config = dict(
    n_layer=14,
    d_mlp=2304,
    vocab_size=16384,
    init_std_o=0.00391,
    decay_fraction=0.852,
)
MLP neurons of a small language model. Each row is named by its layer, matrix (gate and up: input weights; down: output weights) and neuron, and shows model dimensions 320-511. Each number is 500 + 25 x the weight over its row's rms, rounded and kept within 0 to 999. Numbers have three digits each. A neuron's up and down rows have the sign that makes its largest values positive.
After each neuron's rows, "fires on" lists the tokens most often at its 100 highest values on Wikipedia text that the model never trained on; "fires before" lists the tokens most often just after its 100 highest values on Wikipedia text that the model never trained on.

L4.gate1775:499440546457538518514488536496515523526447513481531535509483498530515507521497512521481513481492513484546535449491447493425512535482527503493486521483504503487494510548512535467535491486514500491493499481494523565475494563495538486526513529546467536476497478511492472498522518476488503466497525560478481513506488532490476509501500482533528513458509513538488459509480504496473487417448440539497502486507470492519530444513476462499482464510482488494500528520495513476508482533485497496456453483465506493512530504501476517535516535458492480504486482479464504489488484526494525515
L4.up1775:512510484522512500482512481502427481534547448485505498499528506498541491494491521488488490471510484518554542503511496468511504471529497497521522518496463439504525527503470496527492462494503497547525506487522528482473500488474477508470518515499450491491477460470482494521488488476515532543530480534484505490462542473476469477505509511480478498495556510486518542470452531525493518489499488516547502485541549518487476519504486490495479559501484459535472495511502468481500489496502482486536495502490498494489479513498451499512468489493487552477470507464505503379464527498524482555
L4.down1775:537502518502514495438476459523487483479526463510502525462519537477515459505518509497511476474463493516495514517532491552506462519506515461547529524515471484483539519447451491472508500476540497514505497518539520492510537501486504513496497476502473498491515510481483517467489476509507500519454509531495510470475492487500494492497483422507459465490516505486520470529469531517461469522503515463484519496471506493500483456499470472494482533481433493489490528495509470450508501460449458507536465461511474476467495519485460523492506460514503502459507532494520515487513516496489491495
fires on: "\n", ")\n", ".\n", " |"
fires before: "-", " ", " Team"

L4.gate1937:519487520482506506492501511533496487486473540470515543494485504478558529500479538547518507535476473500531500530514501493526474512493493547487515496503494501493513447489523464512520464557490495470510484514470513500543475487472502493497502486479505513516489516532444506434505480512515471469493518493510447482482484498481489504506509498524527495509485472458514506476490543504461495536518497472498521490489498464447509491462487479506489497472556473445535532490513491473529459461500498493502479512479442523531525509500518503527508534509486481478475476480467499533496514507538478516
L4.up1937:486483471511491463503484488460540525490546466494489476452525470511475513512510520490479489502508513489467473477481497468484503521469507452530501509452486489529487543482490541458541523527504526519484499463507482538544487512502521488520510512519509508533503456494512474555491479535494477522505498497516529506504549476484534507526480474517508490481495487557496492519482414488523563461503470504448503525500446545550536523501502496472491459491452512499457509494498485494481488537553508501486495489482517509479482503512508519494528479541524452518487507535526482453479419509469482494
L4.down1937:512515496485501530466522494500506490517510498506499523506493498493356489496487499523513517532499505527504501512519509515554477480546497495472511578527517511505500464523520482532481457488493489499500479509480502490504531518501461513472507493501503512476519524520487521484518515506520514485497517480513495449491482508511491495509533515500475469500485476485486506467527536484501507509493510500544488468481498474455447477503492487508540522504567510473497531506466497461518480477494498503505521518506475498521504495517488490526487504518496495506510488450491510525501526511524537506
fires on: "\n", ".\n", "'\n", ";\n", "]\n", " —\n"
fires before: "-", " ", "\"", "19", "D"

L6.gate1156:527519516480474476478495500480482492486440465531572445486493499550522523544435487549485495549497520496518541574509519489495493456440517552516508462488475510492478484539486509518505521558448495514493512526520482486514517518544525510488494545506509502541496483513475509513497548510536510510488475518524511517559471512472464500520486501482512535486485525477521464508484517500525491519534472525500496524514485466472474532495459452513501534469507497469514500463506530493533526498498516499564482547544510537484455509527537455467457516505490489480493497523471491447503486460544508494
L6.up1156:525565516510517487489501507486488480463514467559505487487539494513486554532515529492519495498520530516462505502484464495528502482509494507504497481513482475490500480470460493488486508516456475540492550472468487495550501427500536485476553421524488503513508499478474510499511478540494508504545505515524505510497504512500495481466495487492482452456511513511527478517476540465492545513511460525450478521508505513514481543488516497531496504513517509494464505468511492462512485485482508515475514505462512501497453493477505471532522452481510530488509482537502494482507495474506524504
L6.down1156:547498472481512490512502456489480505543465497503485504504510497494493528509479501453523489489510541514532528486493513492484530505549495514511512532455515501501488502510473505484553512485574472510518527506508449487507533524477483451460486501511499504487502524493465524536537533467467482523504532525499562487504521473473520505502479429476505498489524496514506533489506500511492536475511503486543521530504548524565495501499501562444476474534503502504455548484513513523440472510522498467484532478536462459512510479493546504472485507477495516496547510506515494504446518556472507507
fires on: ",", " |", " in", ";"
fires before: " ", "00", ")", " the"

L6.gate1013:515494481517493537505531510450500441464457527518533519524459508568522488515491488510499512508480515447514496480507484506507514513471530508498475500516510488445531504544503534527466513524518512470483473520479491527510504500516487493475523512516517504489488481531508503527509499497515498487503517531483537491551543485472504494507495513488527507483493529504518501506512514467476481492469498505495464508469517474501465449513490486524496511492527518464480527451490502475570495488505457499516485481480458505581456487453512551495481485491528471512514532490521495476453514499467477454
L6.up1013:506550423477509499535474534527566541489489440511504523505517494492481461531459520464488561468518514493479475541509490507459503490533505482474467501471492507511465502539503456451493514501478516488520559513494517493517477531540497529500514450465498529558511507486477478467528518517514540502472509493469487500516475484477546453505492504519497488502471499530501528494546506487500510464511504502528512487490456482505495503550490488494598458491539506511512448548449528496503497556503506492495471537509526508492509496523508473469536509499474492498464495489488490494486485522498559496
L6.down1013:493505522508472535533541486485491521465488506509480489564498500488492498477486509514496484464501495499530458507474473514505523511472478460499452510526479517504444544539515458516480495560483476523495495467496526522484495499525497536541537502496494509515503470525546422505478489540494515486483533515464497480535512512461508505498508467522483499501509537498471474514465502468454506509491476519481513511482450464494519492476474485508544517449497522466506528514505526475517499459471477534553505527484549501546495484508531491487521501472515504516506490512500491469515501478470487508
fires on: "\n\n", " |\n\n", ")\n\n", ".\n\n"
fires before: "===", "==", "-", " Reference"

L6.gate2173:536544526492537511479463481516496504500476510521534513493503493476475498544499456552532486493504487480476513521526471494530490505529498530482450497544525463501513515463516509518486524565486493587487486505456533487524480477510494508515542483528493523519511562497490453488505504487544507519463508494459526459493511537485540503491503524551509461504447490512549550464500503482519511510501459498533478515504506484503521506500481483523500505513491502500488515475540523488540500511490522534492491492490513542485504471483538511509513486532497515520524529497520511477488487523522466492
L6.up2173:458487543499551502492513504527466477500539473547537499481546509544494519507448505533461438508471511520465452521532499501539477582540500503529492482504550510510469483549488545518536510532557503505520457501473470529500476510489516498486507512521508535472480472451497481499488531463507556532506492518481522471479472458511555508525515521501456484505490488517538529508494461472505434503464469489502502451484482502529539490549551493510537489469539493473523483519487468473503498505499482483516511497515532504502489546526468509492458493534490520462516549502527505467518502456478467484
L6.down2173:521521498509482500500497558508505495545511468496511523491488495506468518524508525508517478517480505477491483453489454482502484501501484499517535511526523520514496507493497474541526478450498515515533523436505495499482491519497483489498488493476543526464480516483539516483527482463474475526528500543472471536529477508455498524538503452513474548498500488502511465470507491523516462492508522498517489516482516487521512491517502487517506521527539477517487452499451445452541459490472487542496476505531513484517524493551505474487512532525523512474521512486523470501482501472468490544
fires on: " June", " August", " addition", "it", "er", " May"
fires before: " ", ",", " to", "ial"

L4.gate707:496472503462497492492490488494483463473504500493525468495522504491517489471502495515505490476498470486525520530515473495527477504536517535476467511514525512501513482499488488459496549536500470489502518560483486500526529462531522481430508496517498509459491499538462517516473509505536489499502451502527459525520532501483498512511485560472505508480525498472530479528521482490495527524518538481542519501511522536501495499487499481479473495489515497512508523494519475506462482457466502506504483502496505524498489488479488496490450536525483489521467524509494497495474449509441467471
L4.up707:544497513478543474507522456453506486513495500501481531520508461461463425499530480460523507489491490533558513477527495555501524464482520501540509483539467489483499482491511491477500525479479502508533489519513513481535524550495528516490517521485532501491518549509510519522536489519496546477524459488542495523494497490523489475495480495476506464472504497467483496501467415601468500493461492508463514493487505520469527451537514520513530515496487562517509533546562508530542483471497490474520467505463511467499545478524556548503518508505492518465474510501440516499521502505507493458
L4.down707:517480498485475520523528449487550487519508509512477500558478481517520530493534486504512516501508539452484514476477510504510484471495543491497494477482489501479548503519524517465502458465521540519536532488527459512519508491494487528508505502510502504515471487498530477515543517489502517454525500489525545487516541449455486481493523468510487504516455545559481510494480480490465544516525513498485471507474481504539490497510476550536495487514534524529493504558472451501525497540504532464493526491484533480441500476489480511461474486534519476451520514490531487468467527456481482511
fires on: " |", "l", " |\n", "h", "rif"
fires before: " ", "|", "heim", " Pts"

L6.gate165:490522480462543480532499502448437474502493480503483511485493520474512444505503494510514517545529493457490537520518477478443495516548508510515455506485489503471504509507540480508503533456533530545507527477475501479461501456484509473512532484464495481486490490524474514534456452477483483511498463528491497482534463494466531470488460488473467500476511507472544506495489487524501529488498522514475492481469505484514479498456535461499489488527518473498509525490553507520522477478461517503503478508505526522564549504483531501528487465426512474473471476524464502519499504528537480527
L6.up165:458514477547561511500537485476520505550515491485518454506461512532553482423493540513505523510475524479547460499461521481500492504548506499481505506497507505502511532511507471516474469501504496552497523514478524505509480516536504530542487502533551474538477471514475561492500513552464487502523481491510493544490514504519518460513473465454477440478512490486512544497488517509515492479485508469507480481519534534467507505506463508497549489489495497528505557477520504509496504467500490497491451529492514544446530480451540541534520511488509511458511461494476470544495488501501523509
L6.down165:486501520506478488548486500517505539469495467471485504495478484520498563490493485517530511505552507463485474548504511493467482491461524519477513506488488517480493501476495515511538510524509536522504543485519511464529536503517517509495490500520485484534483435485508502460521513537501517517509485498486497500539509483535521529488525503503516473442476479523514507468474491478542534486526512483494465473501436481444479506488490506540516551455517460499512482523519530476480485554568511503524472547500505459449509497537504518489540491508464480502532485504472517475456464465505514459
fires on: " of", " to", " in", " for", " on"
fires before: " the"

L6.gate2108:493491541468501508490505490494486499506449534517478486481522547490472461535491499484467502513501486467489494500525492521522483517479552547489517461488565500476528500510531472532465517542483484527504504496487473547481463500492527532519508468510456547510458487476429508504466497545535487503507500503508502487514518484488497502468520485505492513497495473522500475474528512464504507491498536512518518498532552482513497484492420473505509539488530505508500459468539494520516524483499484536476492486503523531510490508504488484487519507473496520502505465448494517534576498455491469517
L6.up2108:520553504528498539483493494517471535502506523482489511502501473517500518508535514475514521492465489546524525505475522513508498519463488464492502500499499546462518501519519519509513498484489508526486500493536471523518489463497486466501473459514470486447492489475521485492498521495555467526513495494541483508474526455525575437502444516492501495465517469429492496457500510498451486479530536490491503487543522518507498512488463496459485519495457470525475466487479498519477490443504541515486502510538513503498511516515501499437489510499521479483525490505515488507523511513485470493
L6.down2108:539488482445534521490488482501557495492477518532495460504516511457469538494524501494502484499504489515503497516523475489498477513490492477451516548523488510497500443514482516465474497478528495490536457520511502469510480520482466430453502516514542503492511532500551549534488551512547498488460477502447485516484492502488507446498499524471487530491539506523483478449502511481455514525532480488521478465482509494477489501463491516459477506499489536486495474534449506486529518451522527497529498498507492515471508518529520484520516540490490500533475503536499515487503485501452526477
fires on: " ", "–", ":", ")\n\n"
fires before: "20", "=", "–", "19"

L4.gate1044:471466465457502483499461491472510508517474514497542485448509508447512493481525521501547526512507518458539505509531490521482500528477522531456433507497503523468496510519479483524488527481505490462503520511542517493516517487477509555526536525495486517534529472538530524483507517467514501560512469503543488517496527514489490506503480478501563536494488507531517505486481477477458510475464568450474506488555498483507498497487534469481506533500503528468490484511492485486508503489516479486477525508472473534549510510541466500503485499539516557478521538476572499487467509513505496487
L4.up1044:483463433504487502515507484478474518530482464520531493495491512470529511517511511501538511506471468467507489485521492513500532517505496514467511467503498527477547448546498485484479538482494497468533493437511552501499495473485493538496469500524477502485510509489465496472483506495514478499528509484514518519484493479514515497483482472536527464524468507520472527519509479537469483452493493493480527492484515493500476430480534484498481514487498499443534510463515498508530509518521481517480462503482496552481568569508488489493518530493483511477476486540506494534574474481486532494
L4.down1044:518518449483491495479470461521474504502515504448475472494505526507520487548478496489466448482496494477493492561504474492507478494523468500500498464538496511532519490523533550522532493495503485487485501490500548489492511473495455464501497549489511512492470527463450512469506497522511529513519570513498481524500486496515558467479511495473524491529536485499497566486515516487494452522470474472532529490488520499468546467497507516472478547506472459496495548496474505529483506495452536485520499520521500516469510526446482506516542482517472496429471473544564507512484481507512510501
fires on: " /", "″N", "°N", " age", " strike", " end"
fires before: " ", " of", ",", "-", " on"

L6.gate1624:471524507476514504496444505514486506532472456515496532490553509506462493541503472518533461518497505516465502506521474511523464500508536504503494518499508525445489497487529476488503493519489490557495496482494503496508507479478506539498502508493485477528489509523480457499468516475473504494459528489492456469514480534483479489493501477519500523490503509495507509527530484511529441514442526489494538494517516471500549529501505479503506487485520504485494481530551508497495531515515488497472477504510505459489470466509513486487470516495491503515479470578506502522463519479545523489
L6.up1624:471507487473477530515490487478494463487523511457496540491472506487538501500554517487492478486467518519469500512479511482510480523494523503519509505534504527475540485497490487472476488491502506501474511490492526496472474499503483509496472511492515537517494489520542458491503511497495470538484458511533477536477447541469531482530509503522468501507509489543502487538501535527519468471462494482487539518461480530503471461522519484489547466538492529475515524527490513541453510509457480493480513487476461495522522497445447522509518478489527514489472488540508516462538509490520522464
L6.down1624:534499493490493498505511523506494476475466512508499477506459474496506511488488523530465518508556509500460502479508511486568559483480499508555475489471458473568483517479520527516473492496504491511509505497560458452448495496508488490488479512483509498497502522477449479495504504447547495529539485525517543538474515510542537526493474552505525520515511460491492506492502481507455552506524541552497479530452529489481473508446498498441469480484521525493481507497484492546491519514533500468493509522539484494454477542489542509499494480521494445485512523463481463522486531485488503538
fires on: " to", " and", " –", " until"
fires before: " ", ",", " June"

L4.gate991:503531517496515508450468442496501517518498495447477508530510504464531526495512511503517524468532496490459491504471521488473487516503527522530474470496486514463534534497525508529489522475536553519491450507477524533487508473485512459491545556500517523505413531523493510483479499510449495509520535512514491479491522527492502552490454510493480464506512467466511492503497508477485467481522539495461492477533516529509484525510478499507498507500443485474476451495519503509452483515529483512528493541519486503541465499489484556452535515459507533513476543481515533502487493512477479486
L4.up991:493484539468481498515453501528531503465497516479535535489530511452485486490550514509521512480531504515503525498496447487506499515487498502455520481554512525514493488445497474469515490503511474484512513526507536512508525527488504509502515465479540476499479472538522492492488498510528509571516492473497506532525497529497515458539506540501523513503496476514508548488487482496531516508528540504480511474544490502492508547471495516497511525474505541491491533467504482491521562417503493514550465507494525484473502481493518501472503481523566490512498521542532490537489532493502477502
L4.down991:502535505496461508482462501458551461505496486518518516528523522509556485473494517490540495500504536503472482486512510515547504494492471489478532413534477541476503500546477486515539508499519461527496476506499479492492514537541503469476504454497494537506490479493506512513519516526515480485512537524509532512493467524536546523505492491531516541501541518437516561503491506475497521511542516525483497438528489461530462546537507488535512518488504513517470542462473485493505495443472476535522464500523501458509488503478545492527489503483521466454479497523487483496497477513491486472
fires on: " W", "″N", "=", " professional", " |", " League"
fires before: " ", "T", " |", " football", " as"

L6.gate2109:469545476487485510483488513483469520482507493502510507462470534503487519500535514539461535532488495542522556528456501464522526545486511472503466513500536484465503488484521537506486481567497487493514486498500504510493496474472548498465515538503466500499494492548498493549506524518473438493489509494529454517498506483473518522523480502547537475484512472484518500486486508470484583489494495432454529530490460514507505509501466491496514461522519528507497480482521463539489466485533482486516445543507464476531545450482547508472538527475466483500503483547514517484516498541511470468
L6.up2109:481535526476559524516498518489505474466490489514519514497508457498508525501508464521476542442525530547487504503491516495519524519475531482499527537483511497481501489510484520530508497471483501491497441500475516518520522505513498511461540512508454516524520491493515503533498542536461502492461519485560504514514485553500482506522462519495516492508483502550483472494536500466497542512536505493463492517521463508497552508491519492517464436478507523470516498444528497485506494503517503525494512512509477521543474476521534510514528554505502480538492465496445490505512481536519491459
L6.down2109:557469520492503505510505465509526477517513503513562502523505470517615486485475501460440491478511530511520493520489519512463494472536500582496485489499506489520498457523468503523458485510522465493495443487535486494484518516503509505474511468502489494516511511482465481451527473459460539493474492470541487489455454495497488491455524530505515511526485470476482452479526521516486519490519539478537465497492513525499513469519507509516509482566496473494514495484507521481498505511494483462515508495489508489517546479489444480484478509491491520491524529506531528516478549502529483519
fires on: " |\n", " |", "\n"
fires before: "|", " ", "-", "\""

L4.gate1456:504484504478503495494494485454493515490502513534477496562462521476494489498506524498516518505489559474518497487488483509484515511453528533507492506555525515489474524467468525485498499506522473498527502517487503495489493460513541543478492485493533495490503487511474500556530537493524509474485533479491509506517490484515488463522488487559518510492511556493498441489460509504511501485494501510485506500519498502508507535479492482496455520489459531529503512505551523505517481474492513522492513517486522509518484546531460507474493528544536473520467520484510496530505490506480474500
L4.up1456:520493496485490486516466506509524534456534529497534452556513507474523495484507456483543504535490525460489462463497471521499549517448502482480519484498482504496509512545456490516484485510505494540499504480507486465508498560490466566464509483503545485515476516531499468520538572488522499456513510498524500489511516478476500459512477472513470542503534528498498447478495516482516532462487509483493488500510451516492506527488516491474488496540479547548497507514543507495514486485513507514528437493487507535475500530456505485515546496524523470510497486483503477543547457501484510469
L4.down1456:493490514467458489497506487515454508469512506477464492512512518468566490485500539498487437520526517509489528476529497494471489474532497483483492481476489486492531475478520493494497516490546486496551452476486522489506443507535518504480520466472467481524498494492534480527523499510500485491505464535500511533489498524475488553523475503505479510485515477526541511529472501518494475551515499425527543490475481516486457518505506459515529457477530518483485461504462512495492481498506479499483481451513486459514528494501507489540506466495495539489506486508499523503534509516508514509
fires on: " |", " Top"
fires before: " ", " .", " |"

L6.gate274:516470469467530486507518476525494494500458502499484465459505498505548458489519528484492481492469471460504498487504516489531487513500547536459450520531550479459503499493531486534487489530489473504507498506546500544468533495494522492487529474477495493494509474527461527499473498473517539497466477451503531512514539521496508485504508552517513496491505508487507504465511516501481449499501516517430500511560490459505487495495491478486478490557530478491495488517505478525506509533513491492525473509523500495521501518507502515533560497484481507480513494500510503518483531519519477541
L6.up274:514500484525466535480555469489511485489436504516512435483498491530532499495503503537538484500498496452470491478496516508459476514494508479454498515523500423474515499530509529509473529525492493521496513469495497512497477512474509511490518491452480524501509487505481508496492515513510489526485497498512516462500501525517484525535507504498496510512480503487470531505482504471455469490550516536471478470492500543496451507519471501474498455517492529508503495481439460490517492525513477484490547504525486488519485539517487483544512505478500520474513486489550531493525498496515567481
L6.down274:525495484473505516479539488480532495516512484528483535523500516484549476453529529521512510446515543474476491513508492484468525508525527552467515529519532498495511471489487497515514476535528516489469476509507521500515471479458509488521537535480494512498497496501510481474524516492533510479460490522498502525501448524534521513532506505513552518494448458472505493504504498477559482516496449521503515487496473532504466512529462480468515514498528482528498541472472514472503504509457513535515549521485539500473486503520530495520503497511529497473535525481477504508518501503525491494
fires on: ",", "–"
fires before: " ", ","

L4.gate263:488537494482476525494492528511453458489465459502558455471499522476489487486496479503566525531467506504541548476508497483505453521479534507461499486507521496490489495486440489479524540535482481538494494500463520490495498517507519519499547539560456496504518507503501505539506525489555499514517505490507488512515496426483484558538513489535487521480534481467518501501465463498486512466491475548468534510509483500494506550481491519510495510474467496515510501508537478499516487485484525487481468535482506502490485504516517537474522491490477509509539506532490505478497477514512479487
L4.up263:524485478503468508525526477522458516506523454486511523503494499525485528516487495517513503570465482492532493496485514475506465491515505513526536517451469491499493501504442535508560510485541517521495459489467527507484474514480489519494536529544468502518497498462518474498532535454517490541502571463548505467540528447547488518504466485529529501517523500483526471479507497497500514522525468568473521493498529505500487500479516525502478477515500498508485517491525509550519459510529528514533509488480464483511477518547496551526499506500478496506496506487457549461502494483494515478
L4.down263:517444515504517485514470502518483527523526493537440520522496529483434475478495500517475530519501477508496469552486469477500519491551503466551492578500475479521491474520482478517501502520501550483511507478518523484517537492523426500494480479476480471475510515439508508476485505455466494503498499487530482462467525491516519489494503473492511473553537494485477450490522510483514488513515516517553530488464496479511502457499508505475501452536510470468495466471501492514496494501533505526547526527513471505556509520548497505571490473483522518500492494467536526490484502515503507488
fires on: ".\n", "\n", "\"\n", ")\n", ";\n"
fires before: "-"

L4.gate1048:503491526499490523476491457511478519512499536529555530505524486490499517513471544491558467508500500518520543519478503454519482527520505496508493484480480512496514469526551473500512482511511484466485472515497506507481517511491537525454530510502503514512507453510492466469512532485491443529494457486521472508458515508521420511480513541511526518524515442514490495507489518536491496525483480503525511510514473510470470556516509467509482492537508495449481497480532524517472496467549472509471504504499498493529499490482473482482445494520479537489503530502511519544514547515486476478
L4.up1048:488477495488503442513487532490493500494530462463513511471504513493490474534503477508535495496505531526484519515478507507456506472487512462453480503434444502556517502504541519517519517469499532505485518518474507464494493462499511546515519539471498514452464501483500480510522529495567479485548503489469475543501496513520525501525469519506499486488505493494487517469534512521462490538532506517501523486460470491526547491484501503534453498501509504497497493491539540497506505503474539484532493504522494489444487473513479500508474499517519485485445456521481530448529478532495530495
L4.down1048:506464516483530533482495491533549515511481514505498501484490518483325479517503497521513500500524515534478484494529516527550518513525490499510488599481479489497519486483501465488499513515496475535478492510487515509521513524493487510484479486513484502550501490473479501464538480472473526471470500490512495481466476491501455495502491532500475503497508510521498503511483503501509499473472459493519517506489505518471467503493501514489539492489534505478503501513474474521499508497484454565501496460496506469503500510500511499455534521458505525511500504501524492521479544512507502477
fires on: "\n", ")\n", ");\n", ";\n"
fires before: "-"

L4.gate1667:474457515480524515521484557502509474529434519531488521482526488525498466498501507503534482508495510503508500520536519492477447539556502553516470498498516541501510542498474508501515530545502448497539473487506488499489544542491549497495512523469514487504517497480451509506514506478525518496528459473504473472456506492474516482541479465524519497527453542492509510478524501479558480461499495486527487528499535484502476495455515500518510503482513491472512514496493513512515499490507513489489498456536538494541536544527507520504478499545511524541538491470518516535510542479467478495
L4.up1667:471487503477522497501468535505528465531480514510499500513544541453489516533513504493518528475511553473509466480536503482489518499518486504502497519522497524470487518503474496478506461509492538545494518512465476530500528525520499499506504510505513505477514494520479495468514465489478531513527505496517534497485486497512497506534431507476532482486470475511481473458510526478558413478506474550530459539480491514512510491484548495522545482492506506511467487534518490497484493480484464474540507491500499494497499468497503550524482499491497508549476511504490479496478520513511523513
L4.down1667:517518526503497488514497482490489500497532521504534518511493523513561533547497511474456465516453526521502520461477512528520546491459506488465489477503466453471515494439489527497502480472518497551474475481494525479530503498507481480470451545509512512489512481509512486485504496511536503484520484461501510506489494522519486492498496466518527495516478507475522526485484529537484479521533511514507507498540493552495501526494488501481494482486493570484458511492517470516494528513461502489528513498467532515500539470514492510493490509494528502498437524512474519471472485533499528528
fires on: " United", "-", " re"
fires before: " States", " Kingdom", "19", " Authority", "10"

L6.gate881:498503487463523507518476533504514495476470476536483502493465503529521444481475501523586519499483497492517545469532459503468477511545531495496514466516492490455525462523473490482473494493523516490494527494486524457445479458534515516493494518520511489473470449497497446530472491475474509497486497519524473525541527485447492463475500510522533479450541528491552482510490516474429445500488497507488513489560546489539509437492522492509473500530510502527505506497519515525519513509495529519546511502505507544509474518503518522483495511542531504491514499441495470492489519504466509502
L6.up881:562480511527444508472533504479511506512542477539473530494518463493455519488466521517563517473508524511573521524543486531495512469494488539531490500523527561559496490513495522513500482520493480469480520509461515504494516481480505548499497435552511492485549468497513474465499474473523464505507483530533500518493532485450459514465537536493475507475484487492535520522471496507484519494496504505493519502496512491498504511515516522478483519512505497517490500495469491510502548545502453510466520478487475503505542473537491501550490489511508509525519494494550526572468542517483515487
L6.down881:495486548495480490505470473455509517491496514454515495553508511435510521523510522454465496545513491504463482505486518510491475522494513510462513539502539544499513492510506514534527476508514493510492458543516519472461501527503483527483552490476499484523491510547537535477477468467493470528518534454534498495508485499526494546472491485489496478518503459476478550517533512502516531489469507468484516484510521528503472491498492532534512554489487424497485470483550480553549463502464473512466510503514502515515536513488502470492458474488452499518500510515497506498503501488523503487
fires on: " |", " /", "3", ";", "1", "2"
fires before: " ", " |", " ("

L4.gate1311:465465521496526529485488493498520514505494560499510448486467494498488470570508570499505503477483544486508491547503509520470497501504545507479462500476494529467482472507471505509481475467538457484487522526507518521480501481523526497495475494510495504461494456504465529513491537501514487499512515475550517475528477491492445509520497481567521520483457481524502501480507504466499435480535508511481494532529505521491529489475485495497517521467475463534498481497524553508526485497499501486495537490466465499510541499508490481450488554530506511453519492496501500485493521479509434490
L4.up1311:529522474484466493470507481492499454492469510507495525505454548496537477498500496513514494498483534493478485498465467451494477527517513511501477483474495455461486501519570507506468513530476510513531531492459508486450460514488535517551511489475484488517516467474461499449479466474496507467499506472451481520542499497471504482522509510597469475537467487472478538433516537482526498428493551524497511540463525503461502497481490504494480515518484525523515511472492533502482503496497518523459488485479456464550508471518494480478547501472489458488539482481475484500490492491521469497
L4.down1311:486532520513505462482453536539439545497480509514502486457489484448552495509473490492519466480485513482505470487473488483506474507494489497507508437511533485488514492484533538484491513492518487494522493485515507473524454464495474492486465524489425505532476536473482515472486506495516503522502513461487557495516460484484489466499465502558505505529484488527457509481485497483492514500479507514476509541475493503505506472485528512493495514495471508512465518472499544489525505517460467528510483476495454507503538484493526493530527539491463479512500503491484517505503523547537503471
fires on: "–", "-", "20", " th"
fires before: "20", "19", "18", "or", " Species", " Authority"

L4.gate1833:514462523472500520476507480500505528494454477468502482521475497505509497487504502516497508491508477491504523489505495507457453541523540485518434524518519549467500502474507491556524534458512482501467489521434518537469491486501539558456537491526479511490499510571463486532475487495473508498510526511546511454558526488475506502526472455522513489521498524488500482487536496518488472478491499518527473495484502512530496482454451507527539532525521502515528505494512518474463496491542523505481475490463478497524478447483456515495489475481564529486536455488526505497532555485503461450
L4.up1833:539487518507487520475485486472455507525509486512491476509509499555491497494489474477492518521518479490529567466475502489493454509490505494522499529501474478496478480510501488522512512486511459480498501496505523490489473448524493540489516486522481498535551515530474492530506488479498517465481503518495503484519488489454514423489483449487520512498543528475495473511535484527491462482514495464519479484487461517511510427494484483526500522466517478508503505450524459468532494467525509484482500513500500472518486525471453493512540456497513516503511476478455513431526486513507448474
L4.down1833:536490471519524463489537504494480476535492539466548488490513496514501515527502433546497474501512502486535521530489526477464454494464500485494571501517496440500515499496525479464437513544458489473496511446498497520520506511503514538540539503465473571559482517502471512512490505505506501512499492514541516521478548478469531466497443507493510539464529494534484489482497540457510486547507538479500503492466451528539527487461508494523496478513496455503530523506444507522533482495477466461474521489540458494528491514538491507476503542539460510507492478515507532466479490490502505497
fires on: ".\n", "\n\n", " Az", " Ak", ")\n\n"
fires before: "-", "===", "|", "kin"

L6.gate556:510474507482510539509516522493469471552459489518522540472485496503472472534475503547461523497491491473505518516506482503467470477489508491469529489521529504551522498521528504531464539513518438500492473572475491539477504489533517458468515528540495504521574520514475534522469526468488468499495468494513490469507488496509530470475505531549504507457541479475516503472472455478524436492509466508481497468522479497512534503527554497481504525472530521478490464513501450494509500512538524510512513516480527497481572530479522520499498532486528533497471460530533481519467497527510472530
L6.up556:471533494510481499500505504505499462495493469482532521474462472498573471475470537483503506514506571483479522544481520474452524529477469520463475494516525496513498533488496518498472482571453498499489518519501499528455540555546495488574519505526516537536551518471525515475507506489517510511534521468507502478493485519501493527523474519500497488469500496509501536477506516501480500516473508506499484491520507514491508528499478506527498526480491489464469519529514513517500512506503501493439492534473498499480499531545480490481533529524511500474537485485532458470444487516556501489
L6.down556:536555514521495498479488517523565496483492502513530482526493472526546505542463474505534508530521530454480530555485528518509535464528491551490507508478501533507501489454494501456446500530472504489480482522456519499494460481511479466517494489464490487458476484494446504479489533525492569520517469455507531511532498491475499520558496478517548494513527492510500516507492534472497486482483493502474474516503479501484508511514494536516523483480501493556486535476515512494497483496529495502473524529478488496499534494504525502503497491512503491524505527486513524530493544503507508534
fires on: " the", "″N", "°N", " St", " December", " September"
fires before: " "